Weights of a small GPT-style language model, trained from scratch on English Wikipedia.
Size: 11 layers, vocabulary 2048.
Architecture: LayerNorm before each block, rotary positions, biases, tied embeddings.
Training: a variant of Muon for these matrices, 6344 steps.
MLP neurons of a small language model. Each row is named by its layer, matrix (up: input weights) and neuron, and shows model dimensions 16-143. Each number is 128 + 24 x the weight over its row's rms, rounded and kept within 0 to 255. Numbers have three digits each.
Before each neuron's rows, "fires on" lists the tokens most often at its 100 highest values on Wikipedia text that the model never trained on. A number after a token or word is its count.

fires on: " on" 20, "″" 11, "°" 11, " title" 10, ";" 7, " Bo" 5
L5.up234:131103146093164134120117115102128143133142124096120140095137158149130151137140126176108119105125131146151129141137110140124131126174104131147139090128142140125098146136134144116135125177158108134165120097084137078129119138101130139110128082142126140089136125179125114147145129164140127124108116070142139140108103096160149088120110166132109084135129089161087113137148105122163176111164

fires on: " on" 28, "re" 8, "le" 7, "l" 7, "ly" 6, "c" 6
L4.up475:139132139116071151109160143137121128141101201126127119075152107131118121146121131130157126112103121158131136099101148087157129168120115161144171149150138116159154090102097111094096096111172097145114122125099139088113134133133133093106073111160150157156146125133131111140107091088153114122103117168122123097150102137119114133084120139155112155134166094149152146147113096114116105150101

fires on: "y" 24, "s" 18, "ation" 12, " Th" 9, "t" 7
L2.up156:169090152170105122112154124143101104130132145108182119133130148172120102142107122170148168117101159133123125141098116143118156123149135140125130112164147124086090166129116086127151093149115152147164151101164123118133159109115117129149150166128094072080117113092141164126089117180098128133135116126130121114103136140094154128117129124121074086115099139162098108122104119096144145109142

fires on: " w" 13, "d" 13, "and" 11, ";" 10, "W" 8, "ed" 6
L7.up391:109078133170149108089118146140140153148162126151111171098109162137124115174124139089105146127110156063128083090113171119098109154113101120103124132178090129122097168149115158178132084143136131152151126130127156117131108122126177113125109117162127077145146133137144128116128166134133094132127157146152116108158117120136100129135108117081128110085125125130114126118156108140095126150101

fires on: "a" 29, "ea" 20, "o" 20, "er" 16
L2.up210:149150110096137149145126146134147128108152096105118162152092136134113121121142143136156139114152158099119136125162122132086138127100185118095120155110086079166131115089121140146134154105102149103128111125138083156143114158087137169169120135090105114168102146101147109156120128145129148111136134102112132127177112147141112114131123108117106109118109101095117141100085089144132139158155

fires on: "me" 14, "e" 12, "ed" 11, "re" 9, "de" 7, "di" 7
L2.up473:122094135143104108101119144100144111107114115190118088085138136151115140105106136103114144143128106165118141147122111110139144140150130143163138142156164108125105118104094151145130115151134117164104108155104183108102130148101138125185115135157107109102130165113111113112106154158159091115155148104139106170113115104124162091134144153133158153107066103098117151159132162123171075158141

fires on: "o" 22, "u" 19, "us" 10, "al" 5, "x" 5
L2.up431:168115085160113094093143100107179138132163116171131161123130090152128136094122124117143158149137127148130116129130152095106129151157108150143136149165133151095113134106173084114130114113095106096147149168161121139134131153126155148162114088168117148140132086146145128093113137143116133166099119130137110165143102096131140112133149143152147076122159104108114138105107101139153160101096

fires on: " in" 40, " on" 20, " into" 7, " about" 5, "e" 5, "." 5
L4.up158:090128137106151145118168139142098124134162157149108103113129091100083132120171126132124125138125192145134099149120125104100123126142096120094136089095128087099136107108123150106098141146161135141128164133162111053132122149140125133165112157118126155153153117132127119111110171148102117164077103134119102133131080122124129146123180126128129105109127125127135140147123147135153175126107

fires on: " a" 25, " an" 19, ":" 8, "el" 8, "en" 7, " |" 7
L4.up319:104118099128119148159143128144186166126180100119140140144087126134099112138143112137170125127115112130100130118092133116110087148167171068133118118119091123098153081146122125151101126161151095097135109108117108148151160106183140123116115113126146162151153188112142126115109150145130088152136153161151142193139136163103110162125111126117166121109163116151119113089092149139131116127105

fires on: "ra" 43, "ma" 11, "day" 11, "er" 9, " December" 8
L2.up121:124121171120158130186095141124091154154139131104099106099086099076130145097110121138144110089114085140125135125149136079116117137134156125097080151132121118085122124132158137124150164098161147146128129129120114123143128153097103149159098128107143123132133128132176138119120127114139149110083105137115122123129170142153088128158156158175140169146135104179155132140128114104173114082126

fires on: "c" 21, "be" 14, "ce" 13, "on" 10, "re" 9, "b" 5
L4.up368:095105147132126122132100121178138099099121124137077099163122126118087141128075127136120172103105119139141107135126136109130139123155148159124147132124126115180182089176154123131108119103118134139173114125088133104161117155085079084143119113125119127118172156168090096118119102140145105183107142159140105121155083114135164124159150148128102099147161107139144134129127143169120087134094

fires on: "m" 36, "f" 23, "x" 11, "min" 6, " ex" 6
L2.up242:146105121141102124127118114124095098112104088110132159131081082149109129110164095113118124104124123134140167112182136115149099111151112131105119167144176114164138161107142176146145122076146159102134088118126136132129107125122141133140148161151169126182121133154132110123144077084129126124099098120127159119174141112124143109147156124109170085124153077168137099146120112157179165103158

fires on: "li" 12, "ra" 9, "ed" 8, "la" 8, "a" 7, "o" 7
L5.up179:127122154138180130128125163155123177158132109131149163140119120138113151113076132181136126152140154146152050098134100153102111137119122131148152100123102090101130151081152083131094122110153118095113155096178138127148144142153152147133124110117090137152113132117099145142125109173126118118129120126129152137160126155091101096154083147102086125162130132142152126147133136158108129177082

fires on: " which" 23, "s" 22, "," 13, "re" 4
L7.up291:153119141124110157141148117155177144112136122143101134150131162119131152163157149116120140155132105129133144141161119134165094120144109136149074102129103152124118107098158173093133150111116140124156138106114123155147162172122103131093106165123116139138150114149155151097112148136106115111120129167113106150118140135058141111106055149096169128167136123138110135134113134119123129136141

fires on: "p" 27, "mo" 14, "and" 9, "g" 8, "ep" 8
L4.up457:118139158150137087121127168140128108123175124099151137087110118143126116163122104134158118121127095091116137131165144125145158081169106184115132117148116115132115118131117108164130118117122105127152132127162092137060110120110137169107138152142158088145124104153083121147160137134138109148089163121163136107150101101097117144113092131141093126118165171131082123149094139118154149113166

fires on: "li" 14, "w" 13, "ve" 12, " |" 12, "en" 6, "re" 6
L5.up168:083114080136170145114111176104119158115157120118117169166076140170078160148137115101099096129117085069134095100115102105117108101132147145065128097117153134122134120106147142126091123112149125110105129107139155105082127144153127123116164102170157152122112120119129101107097111124158123131146137151170134113131134133123115132095122157131121114136174166129144145143125157118123118118117

fires on: "t" 18, "ter" 12, "ation" 8, "old" 7, "e" 6, "r" 6
L2.up221:113091108137103124104124133109153141158155166115086160104099163122116119109134130109148155164135117131142100139125082109130119113175122133144131097109089101105154100082198130160117138106118121136144139079171129086107110140124126127119133123144128145096173147112132090126107093095123125133143170138154128169169159108124128091076176143156092158153116106150119153101159127129161163123134

fires on: " N" 20, "n" 15, "″" 10, "-" 8, "ol" 6, " Ne" 6
L7.up469:086118136127106139084134119127123148143142128136126149108134147113137135146155114110126142144086147074132144111130134102120136136111123164162138154110138114117109151132134149153091148119166112153107130156141158091095117128141139080212150133170076123106102105078143140122143106163166153128131086123110108103113132109091136120137112092129188139103180150169164128133101124143125120129147

fires on: " b" 22, " at" 17, "if" 12, " |" 8, ";" 6, "ev" 4
L5.up324:138078139112119132112138114099078135128118119140158091129133104135147075116128093140103119130121111158149147135140141094147150106137110180155123119143120146115110137130119146151200107113146149117109154138106094129101138099137113121102096150141123105171126130079162173097111110175111153124132118141140149137131149124075084094151127130143178114124133134198117142168128129112120135107125

fires on: "al" 19, "ar" 14, "o" 8, "par" 8, "br" 6, "ent" 6
L4.up303:125156112140131147153118111127181159123111130149075121130123123124141138116122138123105176128135150155115145137108120126151133148144137124135117155113100123131152096150147139096106135093098097127137085140092107124154167118161105128202088188143122113133102163103127114115109099156120168165153123147101152098165106104093135127144117133125112145140095089082175085187112115108112139115158

fires on: "20" 21, "vo" 17, "fin" 13, "ar" 6, "leg" 6
L7.up218:154148125147150115108106124103104107094118064107151085127106143132133118118099131131136121152153106103161137122105110154168143119127086158136133161132132166134115116104137144126105152099125093134123129137122132104160103157153109149145130123125172124073181135148086139136104159118144098158099139139128087168186117145096170109137137132151127105180147120100118109139072130146143168136144

fires on: "d" 54, "t" 11, "c" 11, "ated" 9, "ed" 5, "ted" 5
L2.up65:087141102126109132108080157113088147103120126125114161109150155128116073136146144146140133140114124126116130128146091145131108152122133150071104126125157118135133102066133179104168136101114138152152113112126105132158137092113144160114152097116103119137124159122112092127140152111125106157205143179128141145122108121107134090125164148139151158175125151131118079141134148092101138115060

fires on: "el" 70, "ch" 7
L2.up217:156138128127115158135122127104157086156137131106101125128166122140112115090112155099156099125123105139155097146157139133100093064110152126155067162182129141134158129151098146143161137140147117108150128119122121145129126125104133163113109131130077143124131139147106163125121148188177099123140096189151099119099124129119118109119145102130167141116122127137100121155157156116098112076120

fires on: "," 39, "al" 36, "ar" 14, "ant" 6, "um" 4
L2.up335:114115095141148125113144128149102153112104159096127112101095103149137055126113099147150139136133149146158139128098140123164147100117138131082104151148121125131121198136160108127166078116123136143107139119137146130126104124103129113098146101144112117136123134099097142163122147155110104122131129159142104116185115098125096122103145154089129117107100218126110136137104070128134099168083

fires on: "." 99
L7.up159:122127153129113159080095179114158155124150145114122123146146146147114151146176168110120155185162126112102107172113162106104100126135147141132134097107120113138120096122109128147108114126075132112099103138123108142142140132111114133137144157136058090078161121140113102135121111141095153125084114130126086141162115140100113103145125148132096113114181126130107116171159089097145115137109

fires on: "," 72, "if" 11, " which" 6, "ough" 5
L5.up344:144100189124131182099131113136150104128104130098112150090175139152133124127156161130096140197084138136147169125138145097138133092129102130131126125137160125103129141104161119118149141156145113077152107124111128097102119180157124128124138111114112094102122129085118157147068136113112118105101105147120161141133111102118160133164106135115162111164103136105159105158127135125116136131134

fires on: "s" 38, "ed" 18, "a" 8, "un" 7, "ic" 5
L4.up203:129130127152104141129100137147121119147120121098148127142060130140123126116133124119097184163120120134090148163115082140132107150125093131136123132165134117097152117121127137112094161102079105114123123123145135130114129153128115132151115134141122117105151152147122122155118136150130140162105105167118113159149143163163123111122061164107087179172129132107117120057117117102068118122133

fires on: " as" 36, "app" 24, "p" 12, " At" 10, " As" 7, "as" 6
L5.up349:118113082137168125098093127113133117078103117143128133152165137131104136090109118148104139146137133159142098121135123134131132135117141093171193168127151119098125170124142147184103143143165118124147153112119100101136140128088107126134132163099150068152141141147120145128106138175116147157130164127133099146148078100143091149119146146111089100126142127112112132169112120154117081075136

fires on: "de" 29, "te" 15, "ge" 13, "ical" 8, "di" 7, "d" 7
L2.up284:162113099140111137120117144121128115112114129170128136172139124150077123125137139097159147171110131114176123155124123159168117095135138161109148127094123142117130079136145116113070137140147142133123161143134109149159131150093114129129099092098112125154128130091118079157138122130112087144126154160171149149123125140131133096154109125105131145160119121148117175144136136142102107127071

fires on: "s" 64, "S" 16, "F" 7, "N" 5
L2.up19:111132165124110144109144141174130163129110152109124139140081154115131134157068143132132118125099138115113110108142141093123088107124137125127131155140121105099108166162146125144158184114095140102083179144130138134114150131136136110156118118129138121150121104137122161138101142099117076099141149142108093150106143136112115086167166116118140092122130142109108174108139124103109095112140

fires on: "in" 12, "mp" 11, "d" 10, "ce" 8, "min" 6, "j" 6
L5.up393:129066101127168133121074146153172154114153121123154138084122101154088129157084163129110185117124104129108117142130121110161139130114110170111123128144158129122118164134120156131102138083152124135062156123106176111078136127141130090103154093119133096113149172173136152118136116151155135133076112122124090152143141136105091085119163158134145123108113156144120147136088105097129133129136

fires on: " U" 22, "la" 22, "com" 9, "," 6, "ow" 5
L5.up425:108144158077129118112139121182116129132164119129160110128100116109121135100133124118134089160130136111126168137104132137107150113134144158153136115111184133094119127100141134089109101136152096084119126108050072149146124165158159131132099121082130137123108148099144149150098110165104121154134127135087103145175135149102150127154142111154157154135149122140148109144156123099120133092143

fires on: "k" 33, "ation" 13, "ig" 13, " and" 11, " /" 10, "ion" 7
L2.up459:132123128123137130087136125142108145129093152141152156097130164067154140111134131124112112120127123076138155109127135110103146136130104107151183076129084137112142201148141127136146117105092108080149159141106115117105154137138117129150122138116085117186162123191102117186140156140129107073138137126109114118122164088139166114102100132122108125145121133143098121137156141122099137098103

fires on: "s" 23, "age" 16, " of" 8, "ic" 8, "ion" 7, "ru" 7
L5.up40:120135160152100144141163117130095106129127101139103179158138181104125127130142094146088133146127116131122152119168154112083138149125120146129137120100161143122112098117124112129117090108144158160120119106141123116149164133097133113085150150133079127150148087101133136161158115179158098145089115147107134123147125146143134126163162143102167174131090133079153137142119125085102064135100

fires on: "ed" 57, "ing" 10, "king" 7, "n" 6, "t" 5
L7.up137:115126141179130049093078142107164095112161079120131094136183145117128075117083131165137125120138126156120131137147118139192097131145122152099169137118134118077139137140110130118140101115149145122079152120146133138167156138159130115100138133112076085102127114124119108106136126136135118128167135162089134113158176180106118128097118164151140143125136115117152155106139147115144118125103

fires on: "me" 21, "g" 15, "de" 13, "we" 12, "di" 11, "re" 9
L2.up16:105100119138119138141172133166112143136119128137106110105170132168122124083112119137152127086086121085170132108173082113134127081158130127118132105139117127134125149093154080141079142134152166136128155115130118166134161146111129101148104130154133130082155124110158106123134111152144113103144153186125117102094184092140069113124086110111145128156126114138085151129140184155133167116122

fires on: "n" 21, "w" 14, "N" 13, "ve" 9, "l" 8, "-" 7
L5.up385:109165121085128124164156160108117134165176111130129098120156185135124116106123101133136155121118147133104146137116153115146125161104136133079108154095077167088136092163140109145113125113159147096116159103129097122131116153088118088139136089162141121149144147076141153118165088142149136110106157147170098121154101091095147135077137104118153126118129163122187096116108166102133145127140

fires on: "s" 47, "an" 12, "in" 10, "os" 6
L4.up304:120113134109127098119173131126115122092082142115177132185086150117136149125148099136127124096107162131088132147125150148116145118097102099112095096125140133106126164085155104131146119152142155141158140108131112130169126175131096140149098126150123102089135139172132149097080113136098094107149122097148098106131154131091100119115142170106131156084117141127123158158146122128153106175147

fires on: "y" 72, "p" 20
L2.up414:170100150122190104125113159138125121108152111152103124127148110128137167138109122134135123108087137130128121136182173102182150080169176172169152127103145117149117089153140155140114102123084118130113136169083149113096129154150136129127139126129135102144107143155101154113091141121120081143135133097161127163139140136152124098115120134126135114119137134109080144136096131085180117117100

fires on: "cent" 31, "o" 11, "um" 8, "b" 6, "fer" 6, "mon" 6
L2.up476:111124158149132158112124125118133125117157180148155116101148097173121127142099145134165108122123135145091149095125139141116132096108121122145162120140140139103092157140099117127104095086159091101117156089140127143141132156130117100151136121125127119114172110129145155138061162126157141155116104141128152102118121142096134156118170098084082143141120102140145157167134130124146149122091

fires on: " and" 53, "ic" 12, " of" 6, " from" 5, "'" 4, "-" 4
L4.up223:100147115137151102131128149126080130090122126151140161080100150087135141169133144077144058123142112129113118137191122130132133081159128123150150109132107154105122154137168140131110149094166121133105155111132119108113139148128145166119103119144121102158132133121109165131130151197134103139128199125110069154142135135136105107131112139097136138151110160103101107088157110118132125095081

fires on: "m" 20, "g" 19, "act" 8, "v" 6
L7.up54:144084104133151174110122116106135109161089121171130129148101116117085123135164144118117114135113168112145109168137120067103108141115141149118132143120126150095122135133137149118095150098123136108092117127078072208111135151114111192132140131137138123190130210152147128131132121126096123082147088147130135110111101133129123145155125139109107177138130119146105122119094096127108148142129

fires on: "." 92
L4.up56:127159148151085114145130141123113170094112107128157136119072138135131180113105119121167098086094100133130116127120139145157148132140105110074135135103157137108098122141127102092142174106159145133132099111169117131135112163107166150127153130166123104123102128132108146148116112147097148144143156170126115133140075167150128134135111109088096141112118133116115172167138098108093089132097

fires on: "er" 24, "re" 7, "ed" 7, "us" 6, "in" 5, "ran" 5
L7.up247:130112075099145174122140113126143124143119121176131114089114143119139145107144145103180106106133132166145117112122121158133131110116110111119129155126170132112133105168124111137146124167102118128103148154153129114108118138129146132126123207156131129131143203158131148066142162125103091132086157128158130149156139083124152182110119096147167139107150133101133133107113107112133108143083

fires on: " ca" 17, " mo" 12, "and" 11, "ha" 10, "mo" 7, "ro" 6
L7.up71:090127157136144140106139112101131104111120149132128130154093172166130173178089147126104140085152171112125146134113148113139115110112127132155145099156092106177103115145126121130125120154162112089123118128156068148112199168152121151124187110113104120103138129168101135120129132154085157139069107108113147100097084105124137097115136111170132085103117147173094089142119126100136114119108

fires on: "d" 30, "ed" 23, "With" 11, "A" 10, " back" 5
L5.up488:149109140135145120154143155143156122121168132132129120134120126116098153127136106150095161143107128184128113169131104155139116144142098137103155101087144127146162120130145143106155116106100142097120129162136148117132123162093129155165147108139132162107126110081154177089108124129098115150145076111187105143146151101120105104167091108171135169126116119120079117115100143117109113131081

fires on: "y" 20, "ck" 12, "le" 9, "c" 9, "g" 8, "ch" 7
L4.up295:124156144125168110124096110117108160096149119139091137103126154110083158114123157162145142156111125099160116116101159155155162117110134118143098094129131112092073109154110150136108100141080111176143109094131125130168125122133128131145141145104100140099110097159146158134187094156129117106124120129104141120118151180115128134117109117105132132141119141152138174129159061128129115159107

fires on: "–" 30, "re" 19, "ur" 8, "–1" 6, "mp" 6
L5.up184:115105090169134120143131145139113163106140099162129130147101117129137094125075132125138119113129140122081104149113115131129115134119132142105171146135159151107134102110146135164137172130123161114137102121144180108073123141160090116127118179150090097111110142174127116175149121161119111124142138164130089114128089108149104094152078107124114094164157117120109103122151129139165091133160

fires on: "lo" 13, "n" 11, "er" 9, "c" 6, "-" 6, "leg" 6
L5.up158:087136129102160114136142104141156112151128112089146134087151140124109164139109104124171156126141120093141160150159157133108083123127144137139132160149119149093125117094130125118106128143163091092100138152094159115135124114115124114138148158144127097142127082103146115121129066137115095129141114127113095136139097161096150104138103108156104126154165138087173107156124148127125145098105

fires on: "l" 13, "ol" 11, "al" 10, "il" 10, "val" 8, "w" 7
L7.up15:149136115177124108102136112127140153114154174111100122120110116157153147104138132126123123104149106142160097083089129152174125119136192168106144130111085146094156141094151114132154144099134147107095130166077156114135143113120125159113144106112138117117123106096126105093106153131129095170127086104169117135134142127135105160087148156133127131116090092113143144104121127159127159080118

fires on: " " 29, "g" 22, "i" 21, "ed" 9, "m" 6, "id" 5
L4.up458:110109150136138154125109123134105085190117149121130131102096135153111119164137147154156110133123124141131115145110097125139133105137104164116154136158155165151102158144152121150114127097081153175076104148134136120112122153116128146092106100172137143147088123162092144120096089092135089162134135140099157138091125155160122156094091130151139128111186137115091092160147069124094137136139

fires on: "," 42, "N" 18, "M" 13, "op" 11, "P" 4, "F" 4
L2.up478:117129096073105126117104144156069129176121189098125124086117123109099107123154123135112098113119130117107124136126111109148101164125161124160117130148127106168134133114099140139123129129160136138105150116135168117108127124109131102124132089174143131159122118110122139165113142144128107135177157120137104119122145113165121100136144085118069094136152147169133131116073156099116115140147

fires on: " H" 14, " 1" 12, " R" 11, " 3" 9, " 2" 9, "l" 7
L7.up48:120120133127117168137119153113100100154147100106036143125099153114105103144132125154158114123107146149152102116124079114122120134132157142108133098077119092119173118176139135176149144131154132127133161107110133154138128102127129098172185081168145139138087173130160056143129126107119120095134148111127179101117141118125150099100115128130150164131121153124136117116132134113130161094130

fires on: "it" 40, "u" 8, "=" 7, "end" 6
L4.up456:144073104138123126132141136143103158161126136156154139114115121101096110165127164123146109131111187156175111148134120128100117123112131135106106160126127140105145120108167145130129129122109141099104182104134120149132101182100076151093141163140154146153160137115125094091161094165145121129108111121131140123104108139150130168109115118145125089108150107130121116114124194131112102121119

fires on: " Col" 14, "d" 12, "e" 10, "and" 9, "mp" 7
L7.up302:085112096168095105118141121140157116114096135136133128135166152172166142126136102111140131112130140132149144056146172125171152098134148142132137076149096109136141134118155127140160110162150171121133158145089120103090105117155175130160141147094152081157083163130110092120115095137112097113115146168165122170146126120138155130114121102131133128097143125127132140117118110097085105140172

fires on: "s" 39, "el" 17, "ion" 16, "p" 12, "ation" 7
L2.up251:113136144129135137097108184132108136117079174106121097153108184127162155106127079101161093097115107147149146165145179095087135104138131114161125141120139133178141161179129148137109135112130128145191111123120106134114111124076117160097142121155112101135172061152127166115099107127160097118134128118102103136151107116136158110118110143100162130112164123128119120111154147091146123117146

fires on: "ly" 39, " be" 16, "ally" 11, " later" 6, " been" 5
L4.up488:102137130114073130129160097133145086107155129143180139140109135112133115163155112142144132148110114108154154125135142122153134088093127117139136130129146110114117108178070158084097101110145160131137165096133108142116118134145143151160135105147115140133139101148172128126134115164162110141134128104133094064133102107103115168116110137172131137153162161143105153145127102135134134105156

fires on: " to" 40, " ex" 20, " bo" 11, " st" 6, "me" 4
L7.up73:072136086173109128133141089161140136106150129114144151113121157106065164108151108124134108135104153119141195113126083118110102112114147180127159125113130180158151156105120127115151140088151134128115075156135114169116091175132113131095118173136106156125126150147138168139109099099136109163125131125134097131132168110143132126112121145099136098158164115092144115146137089125162174133115

fires on: "ol" 40, "ro" 13, "ri" 13, "ul" 9, "o" 8
L2.up50:153142074163130152134137116097145124136111082133138143091169125137155143166071127115098114052127113133143128140128104080152123119169150129108142147110094142143117105158137086118170097111147148123120154156146101140137137149134117138149118103141097156133143161113139107125104134160131119153116113122137127169114107108126103146152173068100132132072112121127188127097164113154140122160150

fires on: " O" 14, " A" 13, "\n" 13, " a" 13, " \"" 10, " E" 9
L7.up0:112157144113132100130157124155131148131100118092092082138153116117139149106140128142099107095145138079126087128100137153107146125160131147178103144126127145098090157110111162089142093170151153094133095142111094146065108134130157114150104097112121130128105133098157111108144077139144129171087092132143100131146130147135141137083109141091202155123182157146139161116126109112159102134115

fires on: "s" 29, "ad" 10, " about" 9, "age" 7, "k" 5
L5.up253:135100108120128128137104125138113116107153157142126177161119089101130097146114100127113120119089162125086154102118142128102118176174135137119107102176111146098137093147128110102141119145109109133134123147122127130122149145124123126116167128111123081147104149114140091183135168166145135151166130111138144153118122139099134144159153150083142131168107123112090140122113091128080081141194

fires on: "ri" 18, "o" 14, "il" 13, "American" 9, "el" 5, "ni" 5
L5.up109:109144112161089090171105118091176051121147155110114143091176151126134150110095095141159113130108141104180108082118119124092103120075109159163149120122100174145137104163121130114136090125109112132131152118135166120140126157124143127153140114093094139140111129142099122130103110154143113124136118156107169145134110122113112113161140141118163157120126128158187133102159130122136128137153

fires on: "al" 24, "st" 10, "ive" 8, "ical" 8, "s" 7, "p" 6
L4.up77:128091120156105107109153104144132153147131091126099147088172131108102104100138084138140136136096098145110139157176129190165153080132099153136168109121143137151144095177144126114130120128174091121094146165126123148156094135090142144096083123171119108135101131164098125150121099152146124121158128146145106119129168120114087089103140160129147102149132162133124101108139127134112150105108

fires on: "in" 26, "m" 8, "th" 8, "re" 7, "n" 5
L5.up9:143100140184140149117158102140125132149085180124108145104106130152142121122123142122134120124073136143061132091123113160122151114170120120118128117124156115127112111106142118139109171159129105102108142135146165138185097140149156104146145154137166139110156147092113121096119130118143126139106141125154102121188125175111146063129128088140137114127152081091123129107147149125096138157096

fires on: "p" 27, " Per" 20, " At" 9, "ec" 7, "op" 7, "tro" 6
L2.up231:151109180131112142130119146146143114120148122139127123118149075131139086111129121129126167100128114143202112159141129170119129127135132107144135073113120142130108136165108138168141104128096117119153144110093102116094096119067121137129151133132126124115101139134068121144113151197117157112091147120155133148129143131133107114135129124121135129108144142091102140172093163155109155112109

fires on: "." 14, "in" 13, "o" 6, "ta" 6, "u" 6, "ight" 5
L5.up315:120115141134120153114148176090139160119119143085123110122140152124119159161074103109123131102124105132164123135131165119119129105184082129134115169116132109110137148137112095089097150138096148095126140076098149165135118124168155139150112144128116134095133128092121084103122146077145145147083133130170104145110132174096131136159110115130104183164185104151117141170150143133132092132149

fires on: "ic" 16, "n" 15, "a" 7, "d" 7, "app" 5
L7.up304:125112133155110129116126137115152153116131129151100094172126164158103122121150104123101103122080159151149095113070099105121150141092158114152114168149168136106151128166117181114118119118147118089139147104096139122131135133114177094142134124119208131160147123134136154110136130182118153114099135127131138132141146148123110147153102138110107165137135121103102150080139111148092106189134

fires on: "ri" 50, "lu" 13, "fin" 7, " their" 5
L5.up286:072117142144101103128157118126107157176126136119139168108138141141091165157129128133124143131153122128188126137113130145134134118083118134109133093075159133132139140107186111105125146136153151135126092116150181133109167155156094092114127121150129067108147128130088100156124164143128124161110116120127100148130091135148123165150111133094111081153121113113105120086122156113115135098130

fires on: " co" 27, " de" 21, " p" 16, "ff" 4, " ex" 4, " st" 4
L7.up196:099153100099153125110112116159104149134189109113152095129160127084100133088143090106109143109107139167148157158128125110128113116097113114159142107118114139115106080106133099128121115109141142084098193114143156124146114132126142130148115160121099124210145123163145151133134121123179107154123188142154148102162119098116152106121166136110131064129125147112126121152136157133144102133120

fires on: "s" 42, "sa" 11, "la" 10, "ta" 6, "li" 5
L7.up96:106081122142145142124106161117074147103114174140119119133130125137111121131108125145141116143147134103084159119138108119117101117101186145153142114153158103141139130121198099145142174093169134127091158150142164147086137118116132149125144093133136112124151117142100131116146136165121120104098113148128127137128139095071083104085133108161133140136132093125172121145118150169141115144151

fires on: "t" 25, "wa" 12, "ka" 10, "ke" 6, "er" 5, "ga" 5
L2.up3:146164097160104128107122127096135134132111157132121128106122106082092091174118152132131152127124108108106158143138133137129109124119122197153128128121112119089132184186108127097107151089144123098143134139135094122143125112081091121092131134084124144132162118102149145132125134104124126149150095138103125155120124116173087117110107149147123106129095156202147097114134107119132129101124

fires on: " that" 16, "d" 16, "tt" 13, "w" 9, "it" 7
L5.up166:159148130136154143082155116065083137141117101091160093118133154119152131111128124165129177115116204106155133092127119135089144115134123154155162113098127123115111138151136170154155119115081127122142160081117093135128116155141155115081124102121140192196095138144120131123130132128143155118132126132158102104166148130111140113171167093137152120134130132110139088127097118134084089118101

fires on: " St" 41, ":" 13, "r" 11, "ir" 10, "." 8, " −" 5
L5.up502:142125131110164157150114121099102122145166124109104132111128122143090159108105068136094134090061119096104132109090113172158113093140098146109113126140115135131123148138099139111180147121150140135108133117125100166149135171135128119101129145176132112154138159181144105129118140175129095166123130114160125100101132110105142140114114129108156137120107171090154168164124136102126106126163

fires on: "ed" 26, "k" 9, "d" 7, "o" 6, "mon" 5
L4.up253:141084129148130130073092144135124102139133154177114145133102113155117115149120153128156148129116128164153146099081115133113163128125099158164130133107145108142097139114114143107138118155163147146120156124169142156126124082169092125129095163153127123135160134172151120091121069139122128160130101155128129131086111084092097121175157141101077157140147114137104135148095152161122155120162

fires on: "g" 43, "or" 14, "gra" 6, " not" 5, "ent" 4, "vi" 4
L7.up205:164138129134199092159135124112152152136077124141149152129145141188138157132133144117129135135095127153093139069109128111157106110105162125121149108108127117104091134122119123175146149111091146132137093130140116150134151119141125112126152165115159095132135127132102095125140111144148114168121155115120078147115137171125142122131110144139112155175134078102089129099123123146093121114107

fires on: "fin" 33, "li" 25, "20" 7, "un" 6, "ri" 6, "–20" 6
L5.up309:132119153112154086109132120118143139143132112104110104124102154104160136089102080122146121117127132153155121087087172130137142092083139151162109125102132131102133125105171169110142168120180140154134103116105156126160087162089121131116142115105135124095119151108105120138186139119103134094104121165106073144146150114114153096126108159135149131180152104144143134103118165115099109099115

fires on: "il" 20, "el" 11, "er" 6, "hi" 6, "per" 5, "it" 5
L4.up464:130126086121062178151120123098143119111131168133133133122120108120154155124143089114143117107111054134126123126117112140072138103141119166176072145132165094113122143129149156127108125121099121132138142149102112145095107143114138104138150131129146101127108166158127091161139131163172140153135139121134120107143166065154131089141125102153141141127140105142141135097169152101105129137103

fires on: " pre" 26, " $" 20, " per" 12, " sub" 11, " trans" 10, "," 7
L5.up308:140161140130093152070123118140134170096125101112138151160124159165135136110140111071114143108125142148123107135115134134146135120128112125108122136159127117141121166149148107166130131108110109105127104145150089097144122156134091157134101123113087222129151164122134096101106088134154124126107136108167142152155119125153122100118128087095122152164136155060155134145129113123080159138123

fires on: "al" 19, "ar" 18, "ur" 17, "il" 6, "er" 5
L5.up509:143120151149115166111130121103081107110155140160133179126099134098185174092089122085184118099176119147120142088087153112090161143122155113158161133095140102135125146132150134124098143154116132139131118140115141150142160092124160159118095113109150145137125134139132123162138129137111092121141123088154145101139143129099058150131147136112120081111134118124120083100126102129142135128122

fires on: "in" 46, "it" 28, "us" 17, "il" 4
L2.up215:106116104140098119141122116116135083125129102148172066121150130145116125149106105141108120119138178145088132090126144108137107103121117153150087144114161100124146136129152134112141195106107116099183138115130108121153120160103130117113134133170113126140177155122125142137108065130107143154107111145132075123147157162143139104125100100073143123134123132087150081122112183136129121149121